Weights of a small GPT-style language model, trained from scratch on English Wikipedia: 62.4M parameters, 700M tokens.
MLP neurons of a small language model. Each row is named by its layer, matrix (gate and up: input weights) and neuron, and shows model dimensions 464-559. Each number is 200 + 30 x the weight over its row's rms, rounded and kept within 0 to 999. A neuron's up and down rows have the sign that makes its largest values positive.
After each neuron's rows, "fires after" lists the tokens most often just before its 100 highest values on Wikipedia text that the model never trained on; "fires on" lists the tokens most often at its 100 highest values on Wikipedia text that the model never trained on.

L6.gate221,262,215,214,168,204,150,181,279,205,213,217,226,168,274,217,167,231,213,199,230,252,225,217,234,234,208,169,199,138,237,169,179,167,204,231,207,192,166,175,238,165,189,236,204,147,204,174,156,234,165,191,277,265,214,274,240,198,202,203,191,199,206,222,153,250,173,224,208,168,193,180,183,187,244,189,215,208,196,174,219,192,204,193,153,222,182,242,179,198,169,221,169,265,191,233,191
L6.up221,228,201,169,203,178,133,230,217,151,244,189,202,214,244,225,139,236,205,188,136,220,228,228,222,183,211,210,197,185,231,220,181,154,193,239,200,260,170,188,158,246,227,162,183,239,113,199,195,233,215,184,230,205,242,279,185,213,208,254,180,225,153,200,158,174,166,239,160,248,230,186,160,187,217,189,187,236,224,248,183,201,202,164,231,216,204,217,168,206,190,148,235,171,162,218,181
fires after: "\n", "|", ". ", "4", "5", "3"
fires on: "| ", "–", "\n", "; ", "In ", ", "

L6.gate814,154,237,237,218,133,159,230,180,204,169,173,152,194,197,241,220,212,244,154,162,210,190,191,163,169,190,167,208,232,209,206,198,225,206,248,207,200,177,162,172,226,177,190,195,218,171,178,233,247,199,194,221,183,154,172,158,218,247,163,174,211,240,185,177,167,194,202,186,194,158,231,224,195,227,173,210,231,210,184,183,235,99,208,180,226,189,203,106,206,211,188,194,243,200,195,172
L6.up814,169,189,226,209,194,199,143,191,228,203,206,172,235,137,129,180,289,154,227,190,202,166,239,183,223,211,180,205,197,202,136,190,195,184,203,184,210,190,178,160,187,176,202,236,196,208,199,210,179,191,165,181,210,189,201,240,193,178,192,202,189,216,183,167,223,223,176,124,240,209,216,195,180,162,189,240,222,194,204,184,193,226,186,207,187,169,152,120,183,220,163,223,144,206,230,206
fires after: "- ", "=", "7", ")", "L ", "6"
fires on: "–", "\n\n", "an "

L6.gate845,180,194,164,175,194,241,188,202,196,209,239,243,193,194,206,217,200,220,207,212,191,216,226,208,205,159,190,175,204,235,201,231,187,198,196,221,141,225,215,202,178,170,217,258,209,212,156,238,231,132,228,213,215,134,184,197,194,207,214,158,130,219,240,229,134,143,226,235,183,203,220,241,161,193,203,227,240,176,200,202,238,177,227,201,210,216,163,213,213,140,182,210,200,244,231,234
L6.up845,206,169,205,206,188,175,164,220,153,222,196,210,182,234,186,177,233,227,181,187,210,185,252,205,212,238,204,240,215,271,188,238,147,166,216,175,211,218,202,145,173,186,236,196,209,267,211,186,209,169,206,222,224,248,234,230,223,185,226,177,216,165,186,204,170,223,219,170,187,218,195,189,160,171,210,200,227,190,240,173,141,231,231,162,238,232,175,192,204,203,185,145,170,181,243,180
fires after: "\n", "|", " ", "."
fires on: "\n", "- ", "| "

L6.gate637,215,175,184,193,287,195,217,134,209,256,192,262,174,214,182,193,203,193,218,211,198,248,223,179,213,168,225,122,207,218,202,195,194,148,228,213,232,208,167,191,204,220,194,193,219,190,186,196,195,150,177,183,201,190,220,196,210,189,209,183,178,247,183,254,140,186,182,139,162,205,172,210,179,190,213,210,248,187,190,157,213,117,216,155,229,177,225,178,148,175,195,223,198,206,216,178
L6.up637,181,185,207,156,317,229,176,188,207,130,244,198,198,216,232,229,212,230,180,213,178,226,216,247,223,211,199,214,204,197,224,203,187,197,207,192,214,254,209,172,117,225,176,202,181,264,159,202,202,202,189,236,178,200,210,223,235,180,166,163,179,211,195,232,161,229,216,145,216,198,199,219,222,169,210,207,136,192,228,222,158,260,185,203,182,150,202,211,219,181,193,205,186,174,233,200
fires after: "\n", "| ", "Senior "
fires on: "| ", " ", ".", "- "

L6.gate1022,211,189,217,214,167,202,213,205,221,219,201,199,260,221,228,170,221,200,206,168,169,206,181,154,205,283,184,229,236,162,182,232,256,220,185,211,115,208,204,238,244,172,221,174,167,184,176,260,183,191,196,207,169,215,233,155,188,255,241,138,173,162,215,157,187,173,191,206,200,215,237,209,178,232,195,235,190,208,173,184,216,221,235,194,184,231,200,142,169,179,174,186,200,263,207,242
L6.up1022,214,227,188,152,204,219,259,234,196,205,146,190,254,208,232,197,113,195,213,211,252,215,172,215,160,197,208,217,219,156,198,215,202,242,239,230,238,153,165,187,207,155,211,156,209,222,149,204,250,194,236,201,130,230,218,201,194,191,199,171,229,182,239,205,197,142,226,235,222,192,151,188,251,218,179,206,191,160,169,186,189,249,197,187,227,198,198,187,212,220,223,254,203,149,200,183
fires after: "| ", "2", "1", "C", "0", "Ross"
fires on: "–", "Challenger ", "Clay ", "Loss ", "Stadium", "Hard "

L5.gate58,213,238,259,250,265,224,175,170,227,188,213,192,155,240,202,201,223,205,150,163,233,189,217,187,214,207,209,242,213,204,182,207,217,216,207,161,206,227,232,205,170,181,161,212,139,178,192,182,200,239,183,211,286,206,184,190,174,186,271,182,210,204,187,253,196,135,175,226,188,229,232,237,196,194,189,188,210,206,228,206,188,202,233,167,181,154,196,174,185,227,217,205,196,228,188,174
L5.up58,207,191,205,153,207,175,187,213,202,233,209,257,231,203,187,197,193,174,170,226,229,172,185,149,253,234,238,183,233,168,240,184,196,220,166,154,245,179,205,189,120,184,212,252,193,170,218,204,224,228,190,194,158,204,191,206,212,205,213,236,216,156,202,181,239,172,188,202,203,151,201,199,236,181,215,128,234,142,189,151,152,201,202,164,169,183,219,150,231,211,200,191,186,155,211,186
fires after: "However", ", ", "however", "\n\n", ". "
fires on: ", ", "but ", "\"", "But ", "On "

L6.gate676,227,212,183,183,149,199,227,211,223,200,174,206,199,229,258,181,208,191,247,159,253,153,232,202,172,186,199,234,201,215,196,197,243,219,182,191,199,175,204,245,184,193,230,196,147,171,195,195,197,192,251,241,247,241,185,212,252,210,214,225,140,227,216,192,167,136,256,211,218,223,208,228,208,186,139,210,153,203,176,160,252,190,198,241,209,207,222,183,196,183,203,197,201,198,175,198
L6.up676,187,205,207,192,162,156,217,224,277,270,198,211,243,173,219,154,231,194,252,164,224,234,210,187,226,209,161,155,211,224,177,243,218,242,247,273,136,158,169,168,191,212,246,181,187,187,182,209,177,231,199,160,242,230,200,158,175,190,182,217,175,147,148,223,171,174,144,206,217,218,249,161,196,195,185,184,180,202,197,251,214,189,190,236,182,177,124,215,219,177,186,189,195,200,174,199
fires after: "|", "201", "oval", "200", "| "
fires on: "\n", "\n\n", ", ", "8 "

L5.gate1442,201,178,206,231,188,202,187,186,227,179,194,162,249,215,242,271,204,227,146,234,190,218,239,154,168,250,156,153,205,186,168,225,168,175,194,199,168,257,192,199,167,189,187,243,209,222,204,229,216,160,175,205,194,200,245,207,164,173,234,179,208,197,165,196,185,168,214,141,158,186,263,187,184,211,203,205,229,230,219,174,216,183,165,211,181,175,197,191,191,184,175,186,190,221,200,212
L5.up1442,156,192,222,234,208,244,179,173,175,216,211,210,185,222,207,235,129,240,176,208,155,213,213,253,206,220,200,173,190,214,202,227,167,176,171,205,199,225,176,179,203,207,173,217,244,201,197,204,179,167,188,204,219,176,231,158,207,237,151,167,267,175,202,198,181,229,206,149,213,219,206,198,222,229,130,161,212,245,230,185,199,272,206,260,160,196,221,190,168,278,187,183,192,179,212,180
fires after: "\n\n", "\n"
fires on: "- ", "===", "| ", "=== ", "==", "== "

L6.gate918,206,253,149,162,220,234,241,172,171,234,184,180,152,216,203,198,256,222,214,178,206,239,176,192,211,191,192,197,237,220,194,156,216,187,238,165,226,213,188,215,221,173,213,228,214,203,166,218,164,173,205,219,228,228,184,207,200,207,180,225,170,202,158,175,160,242,143,194,210,190,229,221,188,147,228,235,205,168,187,216,194,168,231,199,208,204,175,200,193,238,205,209,202,187,211,181
L6.up918,197,209,256,167,230,210,202,168,166,199,241,195,124,246,178,269,211,218,186,196,224,177,264,249,247,150,189,248,195,209,227,202,190,120,203,201,207,221,207,212,149,204,221,141,181,192,196,172,268,157,189,220,134,236,159,259,210,190,176,173,227,197,182,252,192,242,215,217,243,233,211,208,157,151,181,214,188,192,232,196,240,207,210,118,228,186,244,181,196,164,231,113,185,212,220,154
fires after: "/ ", "1", "2", "0", "3", "4"
fires on: "–", "(", "and ", "-"

L2.gate67,226,185,232,195,230,193,249,244,188,176,231,215,202,193,187,197,160,217,172,185,176,229,221,169,188,166,183,203,234,193,209,238,203,199,172,175,231,178,180,234,248,151,208,248,236,210,198,226,223,192,210,170,165,196,165,188,209,186,203,169,227,179,180,240,159,216,210,192,229,198,190,244,258,282,207,151,242,157,206,172,163,198,171,207,188,229,260,189,204,209,158,226,172,222,189,251
L2.up67,187,91,280,187,215,207,168,200,199,202,189,155,197,191,186,189,171,217,206,159,222,168,202,195,227,231,245,234,189,165,217,213,228,201,217,225,166,143,187,204,195,212,160,232,209,228,266,234,145,229,221,173,145,157,148,225,198,177,180,191,199,202,228,190,237,210,168,227,184,229,173,154,168,194,200,240,177,167,214,146,157,207,194,157,217,163,235,245,196,218,232,218,222,198,178,208
fires after: ", ", "/ ", "(", "as ", "and "
fires on: "(", "well ", "known ", "on ", "in ", "at "

L2.gate443,213,208,202,204,211,192,126,167,230,170,199,197,220,240,210,231,180,212,168,200,223,273,220,158,159,215,252,160,168,200,205,131,215,246,192,147,249,207,152,155,159,188,196,166,220,217,215,181,254,256,156,216,182,237,161,210,151,215,162,187,212,203,167,217,231,233,145,256,223,229,196,228,186,231,182,210,208,180,195,159,220,177,231,192,194,227,176,208,198,182,191,288,198,187,173,282
L2.up443,175,185,232,191,217,211,189,234,167,226,165,194,225,212,211,210,155,187,160,228,174,204,199,206,224,194,263,162,187,215,245,203,217,175,168,275,204,236,196,155,198,227,163,147,170,162,250,212,212,221,194,159,209,229,162,182,166,165,185,190,207,180,178,241,248,208,192,248,227,180,154,206,190,133,198,210,198,220,186,220,174,208,175,207,200,216,197,214,181,186,222,250,214,199,205,228
fires after: "| ", "a ", "—; "
fires on: ".", "-", "—", "−", "/", "+"

L2.gate430,227,239,231,253,174,162,187,204,224,189,209,174,221,200,238,212,161,198,173,218,223,181,197,218,221,164,184,180,216,213,195,155,184,233,219,189,231,194,261,187,187,156,171,251,201,227,198,209,189,160,217,212,218,261,207,195,205,158,215,188,230,246,220,192,200,216,176,269,163,259,183,176,252,253,212,208,248,194,174,213,191,234,195,182,202,203,250,254,204,195,170,193,211,178,252,241
L2.up430,140,218,229,236,184,200,193,214,224,221,175,220,217,202,222,215,203,195,188,191,174,219,243,183,279,189,204,194,180,215,207,173,226,250,241,189,157,213,231,273,222,258,199,195,209,180,216,229,199,208,201,212,223,165,181,180,181,195,243,169,197,206,227,191,229,225,192,244,201,237,155,214,220,220,255,229,183,197,165,179,213,186,198,224,197,202,214,252,213,187,217,226,156,225,271,203
fires after: "| ", "(", "a ", "an "
fires on: ".", "el"

L6.gate1603,219,181,186,246,177,205,158,155,177,235,180,178,195,301,213,205,168,224,186,211,233,210,167,193,210,160,205,222,160,177,160,255,165,142,201,206,208,205,142,129,181,174,155,178,213,141,203,217,236,191,170,217,179,163,219,186,224,205,149,189,217,230,234,175,160,209,252,145,199,243,201,176,208,196,224,228,218,215,193,178,226,200,216,196,175,227,213,162,207,162,202,240,218,221,215,150
L6.up1603,190,201,189,230,159,265,183,204,149,155,244,280,211,192,204,178,188,223,204,228,168,214,227,228,237,178,195,219,192,238,211,189,241,222,224,230,235,174,216,205,164,192,138,188,235,196,161,191,230,187,244,164,209,161,231,186,218,181,225,233,178,189,207,153,217,241,185,221,280,169,187,185,202,194,194,170,198,187,257,211,169,171,196,172,196,178,227,145,257,190,195,211,104,190,189,177
fires after: "|", "- ", ")", ";"
fires on: "\n", "\n\n", "do "

L2.gate1342,219,179,179,216,163,219,217,132,164,219,217,195,228,260,158,228,206,195,187,177,174,179,168,221,170,193,155,221,185,167,149,176,214,227,188,213,304,244,196,149,227,176,168,181,196,240,239,169,171,180,225,212,201,217,166,201,177,173,231,212,115,191,191,227,160,145,177,184,208,228,211,219,211,219,163,191,162,195,191,201,225,157,224,172,211,208,231,217,255,197,211,156,230,205,179,150
L2.up1342,212,210,226,240,175,249,160,222,274,195,162,203,231,226,197,203,191,178,227,182,180,143,224,140,246,166,225,172,140,174,155,155,219,252,191,198,202,216,230,217,207,223,166,166,207,241,204,192,166,163,197,200,188,209,211,213,164,164,236,238,146,219,252,178,186,165,134,188,243,265,128,178,230,202,209,160,194,191,186,203,185,238,214,172,194,218,150,281,191,207,268,227,201,225,148,181
fires after: "Women", "War", "'", "let"
fires on: "'", "ped ", "s ", "in", "il", "-"

L5.gate700,289,208,159,120,209,215,173,297,209,193,283,183,191,185,216,181,176,195,229,209,146,152,288,192,178,245,256,202,240,186,199,170,199,153,229,196,153,161,170,201,164,143,201,205,164,212,214,186,223,177,211,250,215,256,164,192,211,190,178,185,230,187,204,222,267,187,162,225,193,223,230,185,149,146,244,229,226,124,217,215,190,151,199,205,235,208,180,188,224,221,197,229,177,253,150,231
L5.up700,193,184,163,191,212,214,145,182,216,187,225,182,191,180,168,189,211,196,194,184,230,204,223,261,181,173,188,164,193,235,231,223,197,224,189,176,246,236,255,158,239,212,212,240,146,241,169,259,203,215,216,128,263,216,161,201,236,194,190,232,206,207,230,171,257,208,225,190,189,171,183,245,235,210,191,190,230,221,195,186,180,165,185,216,150,172,137,242,172,231,237,184,201,250,179,189
fires after: " ", "\n", "Party ", ") "
fires on: "| ", "(", "his "

L5.gate1487,222,197,150,228,232,178,167,237,178,116,175,168,201,216,225,274,179,198,168,200,206,212,201,140,151,223,210,165,142,179,154,182,208,175,215,210,231,206,232,201,157,164,130,196,204,196,190,151,133,191,205,229,162,169,190,177,219,240,255,132,241,287,256,151,214,194,228,183,218,280,162,216,232,224,237,173,189,150,215,162,194,190,248,190,186,194,189,170,200,191,199,217,197,156,176,240
L5.up1487,171,221,204,170,252,185,236,156,126,241,213,183,201,201,226,220,232,213,199,226,177,231,198,191,267,216,167,196,165,207,212,171,154,180,159,208,240,197,197,180,170,150,172,216,151,130,147,239,192,235,223,198,215,230,188,202,207,228,211,232,194,206,166,220,147,231,230,201,157,147,178,228,238,157,207,202,128,209,231,176,234,201,170,208,245,219,212,150,200,236,227,217,194,202,274,178
fires after: "\n", "'", "and ", "1", "a "
fires on: "- ", "s ", "his ", ":", "temper"

L5.gate191,186,225,142,181,256,194,157,192,186,199,212,210,218,241,204,233,272,209,206,185,227,207,194,183,201,249,230,234,228,213,164,160,192,208,229,226,154,244,198,185,197,182,226,194,241,198,145,202,195,153,208,222,266,190,144,162,225,169,218,149,229,185,142,175,186,189,179,147,205,246,210,222,214,184,256,171,207,178,202,193,175,171,214,232,189,202,224,186,262,248,255,194,232,192,213,245
L5.up191,218,198,165,177,195,235,219,241,196,208,212,238,191,201,234,199,159,182,201,196,109,192,231,204,193,278,211,193,134,200,186,187,200,211,222,168,239,170,237,206,192,238,233,203,235,184,190,161,156,224,199,254,261,220,247,177,261,200,221,169,179,230,202,208,236,153,210,183,232,215,261,236,234,197,206,158,231,147,190,205,193,167,244,152,207,221,223,178,189,225,222,182,188,235,147,182
fires after: "\n", "6 ", "4 "
fires on: "| "

L2.gate106,198,218,164,214,217,211,198,210,234,197,217,167,221,192,210,179,160,180,137,230,142,195,211,168,215,185,177,165,213,231,219,241,198,219,194,195,239,211,207,214,191,186,181,154,195,137,239,200,154,162,222,208,209,198,173,184,224,182,268,177,189,188,230,271,233,182,186,119,186,214,160,203,230,234,230,132,205,202,162,217,233,205,196,185,175,147,160,173,252,177,167,243,115,197,202,169
L2.up106,235,242,202,223,236,212,217,186,232,202,155,171,157,152,247,198,182,201,146,272,180,177,212,175,203,173,207,236,207,182,180,189,194,131,176,198,200,215,275,202,202,190,153,203,191,210,277,215,159,226,259,208,210,158,228,225,201,237,211,223,164,216,248,225,230,147,198,185,178,175,209,202,229,162,225,210,255,182,238,254,184,231,166,199,167,168,194,231,168,218,211,201,205,222,208,174
fires after: "'", "\n"
fires on: "s ", "|---|---|---|", "|---|---|---|---|---|---|"

L2.gate1700,184,191,217,175,207,226,183,196,165,164,199,223,209,196,224,230,199,197,180,206,179,224,196,189,222,182,206,217,172,249,224,224,218,178,213,230,192,187,190,186,143,146,199,157,185,223,257,262,163,147,195,247,230,197,226,190,176,224,135,228,208,196,175,216,187,171,192,172,170,219,162,204,184,176,225,158,137,228,170,200,208,157,161,226,181,160,232,200,174,197,197,219,209,198,164,157
L2.up1700,198,183,166,199,182,229,236,197,210,176,266,225,228,172,178,157,201,199,239,223,191,199,182,240,218,176,205,211,191,210,226,216,228,168,258,195,183,223,208,192,163,226,234,90,156,213,244,244,231,182,225,181,195,167,191,285,161,266,194,228,210,200,187,205,260,210,188,246,174,193,188,183,158,202,232,246,177,209,210,239,164,189,197,256,237,187,237,193,169,150,168,202,181,163,201,153
fires after: "\n", "'", "Hø"
fires on: "s", "|---|---|---|---|---|", "|---|---|", "|---|---|---|", "|---|---|---|---|---|---|"

L5.gate48,197,215,177,237,224,232,236,181,235,205,208,157,237,190,201,143,182,196,199,199,147,197,220,142,197,172,211,232,222,173,226,146,212,202,202,194,191,171,187,182,173,178,218,198,159,209,190,212,182,130,221,216,158,198,215,202,192,147,275,200,213,207,204,228,233,204,193,238,207,179,178,224,189,229,151,243,157,191,174,200,196,150,260,185,144,205,182,215,208,157,242,221,205,244,232,204
L5.up48,201,147,162,176,210,220,197,197,208,162,190,161,229,221,218,160,189,177,181,204,135,212,193,111,209,215,180,191,253,143,224,152,197,217,213,171,194,152,144,157,212,166,215,202,172,180,284,152,166,125,211,180,197,151,184,232,184,185,212,172,210,251,208,209,242,165,212,163,255,309,216,180,202,195,184,196,170,220,187,213,193,217,211,170,183,229,169,174,205,117,201,213,218,204,237,190
fires after: ")", ".", ").", "=", "\""
fires on: "\n", "\n\n", "| "

L6.gate1000,236,194,184,161,219,181,187,250,193,200,202,199,176,185,178,202,237,175,193,200,197,209,213,122,207,237,279,264,202,183,197,173,231,221,234,214,209,199,165,215,140,214,183,220,180,205,228,179,161,202,198,220,226,217,155,197,165,200,230,245,141,186,197,153,221,222,190,217,156,209,201,198,155,178,215,209,198,193,249,192,202,169,300,168,205,248,225,234,227,125,195,251,282,247,167,192
L6.up1000,169,209,188,258,177,233,204,236,194,205,204,186,229,182,233,206,253,231,225,200,229,250,235,193,247,218,229,190,224,168,162,207,233,194,216,232,238,188,221,173,194,189,204,191,224,244,199,111,187,218,210,202,290,191,172,148,217,233,245,228,207,196,199,194,144,187,182,201,196,212,216,209,182,200,209,205,188,212,175,204,216,228,225,179,156,197,221,195,172,172,218,188,185,255,171,202
fires after: "\n"
fires on: "| ", "\n"

L5.gate1594,225,251,159,237,232,254,190,209,246,177,173,190,165,151,246,220,179,218,184,204,203,170,223,198,188,177,210,188,222,244,209,211,126,197,267,245,205,210,245,255,196,223,124,176,281,210,242,144,131,165,211,192,221,184,207,211,244,239,175,135,167,216,189,216,205,206,198,231,188,235,209,226,195,218,223,221,206,215,133,158,189,201,219,167,161,213,216,178,257,184,287,222,291,173,170,171
L5.up1594,183,258,191,201,178,167,200,231,190,192,181,227,194,168,220,177,225,195,247,191,200,199,214,212,178,227,177,170,204,240,236,193,205,193,206,198,201,204,231,112,193,196,224,182,190,194,202,188,185,167,263,223,216,230,206,246,242,184,208,197,223,221,174,181,173,200,225,212,238,226,159,178,254,272,142,215,178,173,211,244,157,185,198,200,251,240,159,208,252,187,258,200,205,201,206,204
fires after: "\n", ": ", "C", "loan"
fires on: "- ", "–", "ul "

L6.gate1619,172,214,181,180,172,229,259,205,194,168,228,211,243,208,215,238,190,202,180,208,198,182,153,218,188,226,147,237,244,225,226,112,204,231,243,186,199,250,173,252,194,186,195,201,222,158,176,224,244,193,225,239,174,227,223,216,231,207,209,185,227,209,209,240,195,212,210,225,214,161,177,205,233,170,226,212,241,202,176,247,190,186,200,214,225,164,238,153,192,172,211,156,213,184,170,152
L6.up1619,171,194,201,169,165,162,197,194,164,191,237,196,145,227,183,231,210,196,231,208,243,207,180,248,219,187,218,186,220,221,231,215,141,189,177,216,189,142,223,159,183,206,201,211,233,185,234,177,212,204,212,192,230,180,239,197,277,222,192,151,197,259,237,197,221,232,205,222,260,183,186,166,227,184,207,194,212,189,167,196,173,189,203,181,158,264,209,217,141,228,211,220,241,246,203,203
fires after: "2", "5", "4", "6", "3"
fires on: ":", ".", "designed "

L2.gate877,177,171,242,207,110,187,237,174,275,171,205,189,213,233,226,233,179,226,169,207,209,206,215,221,184,142,220,154,225,229,179,206,176,240,222,169,225,209,226,204,232,232,184,177,195,193,184,150,201,189,193,243,171,239,258,183,203,225,158,173,231,249,211,234,179,214,230,188,185,231,160,190,158,222,155,209,168,220,217,184,212,148,265,164,217,174,230,170,223,195,194,255,217,211,217,232
L2.up877,174,171,249,230,150,195,200,198,222,219,115,173,251,222,235,224,218,192,252,204,214,227,200,190,195,165,178,123,205,211,190,197,221,244,260,226,194,184,229,217,247,193,179,199,210,196,193,168,212,149,174,236,143,217,229,196,250,199,169,105,185,240,229,215,212,163,195,178,185,226,206,174,203,187,182,209,224,208,214,183,200,97,207,238,207,198,183,199,183,218,207,235,237,189,212,232
fires after: "."
fires on: "\n\n", "."

L6.gate493,207,191,214,275,209,219,171,214,204,225,168,149,223,212,245,230,189,199,256,171,214,202,241,186,186,209,157,161,186,182,205,168,220,169,227,131,172,201,166,198,185,160,226,182,194,197,197,208,203,174,207,283,190,220,177,155,169,229,212,188,239,203,190,234,222,219,229,195,193,227,255,178,189,189,256,227,155,187,126,205,197,170,235,220,211,200,187,229,183,180,178,223,243,198,217,213
L6.up493,164,223,228,288,242,181,196,168,198,210,139,171,261,227,248,203,220,173,199,159,196,230,225,184,245,258,157,178,159,187,212,192,215,192,226,173,157,222,146,208,200,218,241,185,195,208,186,266,268,220,208,250,226,232,183,198,229,223,233,261,227,195,188,197,216,236,218,207,234,202,249,164,185,127,276,235,201,179,187,227,224,190,211,199,193,202,215,218,134,255,167,234,225,216,189,212
fires after: "| ", "Fr", "(", "; "
fires on: "11", "is", "200", "12", "14", "7"

L6.gate1353,242,156,204,157,224,211,238,236,262,227,222,210,133,213,174,237,237,191,184,212,154,181,201,243,186,223,215,205,252,173,292,198,205,190,262,189,200,192,172,161,208,151,200,198,185,203,166,135,201,204,180,235,247,177,192,208,175,177,181,201,197,187,211,201,215,194,227,221,136,205,254,211,221,255,213,145,220,199,205,202,213,229,193,209,199,229,151,212,211,195,161,174,214,237,270,209
L6.up1353,195,183,128,232,170,278,229,181,225,182,183,241,232,212,168,128,212,187,210,184,155,168,177,185,199,202,226,135,171,204,183,201,203,189,224,196,203,210,276,197,155,216,198,220,238,247,198,190,205,176,180,189,236,184,207,168,236,136,196,194,205,203,241,196,194,232,226,189,202,178,229,194,108,215,259,220,210,183,197,222,193,196,219,198,220,245,159,161,196,174,237,214,179,201,196,242
fires after: "\n"
fires on: "| "

L6.gate795,183,184,196,208,134,188,191,191,219,193,168,211,242,215,189,201,231,214,194,212,174,194,193,230,268,184,254,260,192,220,242,177,222,233,242,227,227,197,170,205,219,126,252,175,203,251,172,166,233,223,233,225,245,189,172,215,203,190,228,217,211,224,193,258,190,148,186,192,175,199,183,194,178,184,267,218,160,190,172,234,220,193,203,221,156,189,164,182,252,187,169,232,220,229,234,209
L6.up795,175,246,209,124,187,212,239,202,192,236,203,224,179,241,233,175,177,243,220,179,208,186,164,197,174,233,217,220,164,283,179,212,192,201,182,184,222,180,213,196,246,216,232,196,210,188,185,163,210,207,172,230,221,249,164,187,211,167,239,189,161,241,233,200,218,214,170,243,209,169,193,242,177,173,176,151,213,153,214,148,172,181,234,158,176,179,171,198,199,168,236,160,282,173,205,254
fires after: "\n"
fires on: "| "

L6.gate1014,226,201,197,175,259,208,236,212,196,215,220,200,237,195,209,220,143,215,162,208,198,232,217,217,203,190,227,213,221,204,249,156,183,179,221,223,227,174,194,216,191,166,245,171,184,248,254,157,229,182,186,219,207,170,220,223,189,178,188,150,184,170,225,231,172,210,191,210,173,202,183,215,203,190,252,203,222,185,183,184,224,198,255,196,197,212,225,206,271,192,193,198,194,186,226,229
L6.up1014,146,172,217,242,211,208,174,213,176,206,258,222,190,218,213,238,198,203,184,176,211,203,130,200,256,208,164,198,197,193,196,208,182,246,205,232,225,198,196,184,203,183,195,219,164,167,236,166,182,167,182,176,219,176,247,209,175,201,204,201,197,176,197,236,199,162,171,170,221,200,216,173,186,189,227,219,205,236,187,208,170,226,226,181,192,189,203,229,182,126,252,230,227,146,243,201
fires after: "==", "\n", "==="
fires on: "\n", "| ", "- ", "\n\n"

L5.gate1126,234,207,142,188,201,183,182,243,194,210,120,197,198,254,207,189,208,219,196,200,163,217,176,116,201,238,216,169,149,196,220,148,238,256,252,208,211,198,178,229,222,247,184,242,203,190,221,194,196,207,228,263,215,132,243,161,206,220,220,132,198,194,262,196,154,148,252,177,191,200,156,229,186,251,182,233,151,207,222,193,202,131,236,246,182,190,202,187,216,188,244,224,239,160,167,232
L5.up1126,242,203,125,191,247,262,211,202,211,109,214,192,224,205,196,235,225,243,194,221,244,260,252,221,227,198,173,203,205,252,220,218,193,225,258,238,196,178,185,229,244,159,206,212,165,232,235,172,247,189,154,192,195,196,209,152,187,226,197,172,206,185,163,241,214,197,181,157,192,184,162,190,193,225,184,196,191,215,199,220,233,191,174,180,203,132,241,166,205,135,206,226,172,172,202,201
fires after: "\n"
fires on: "- "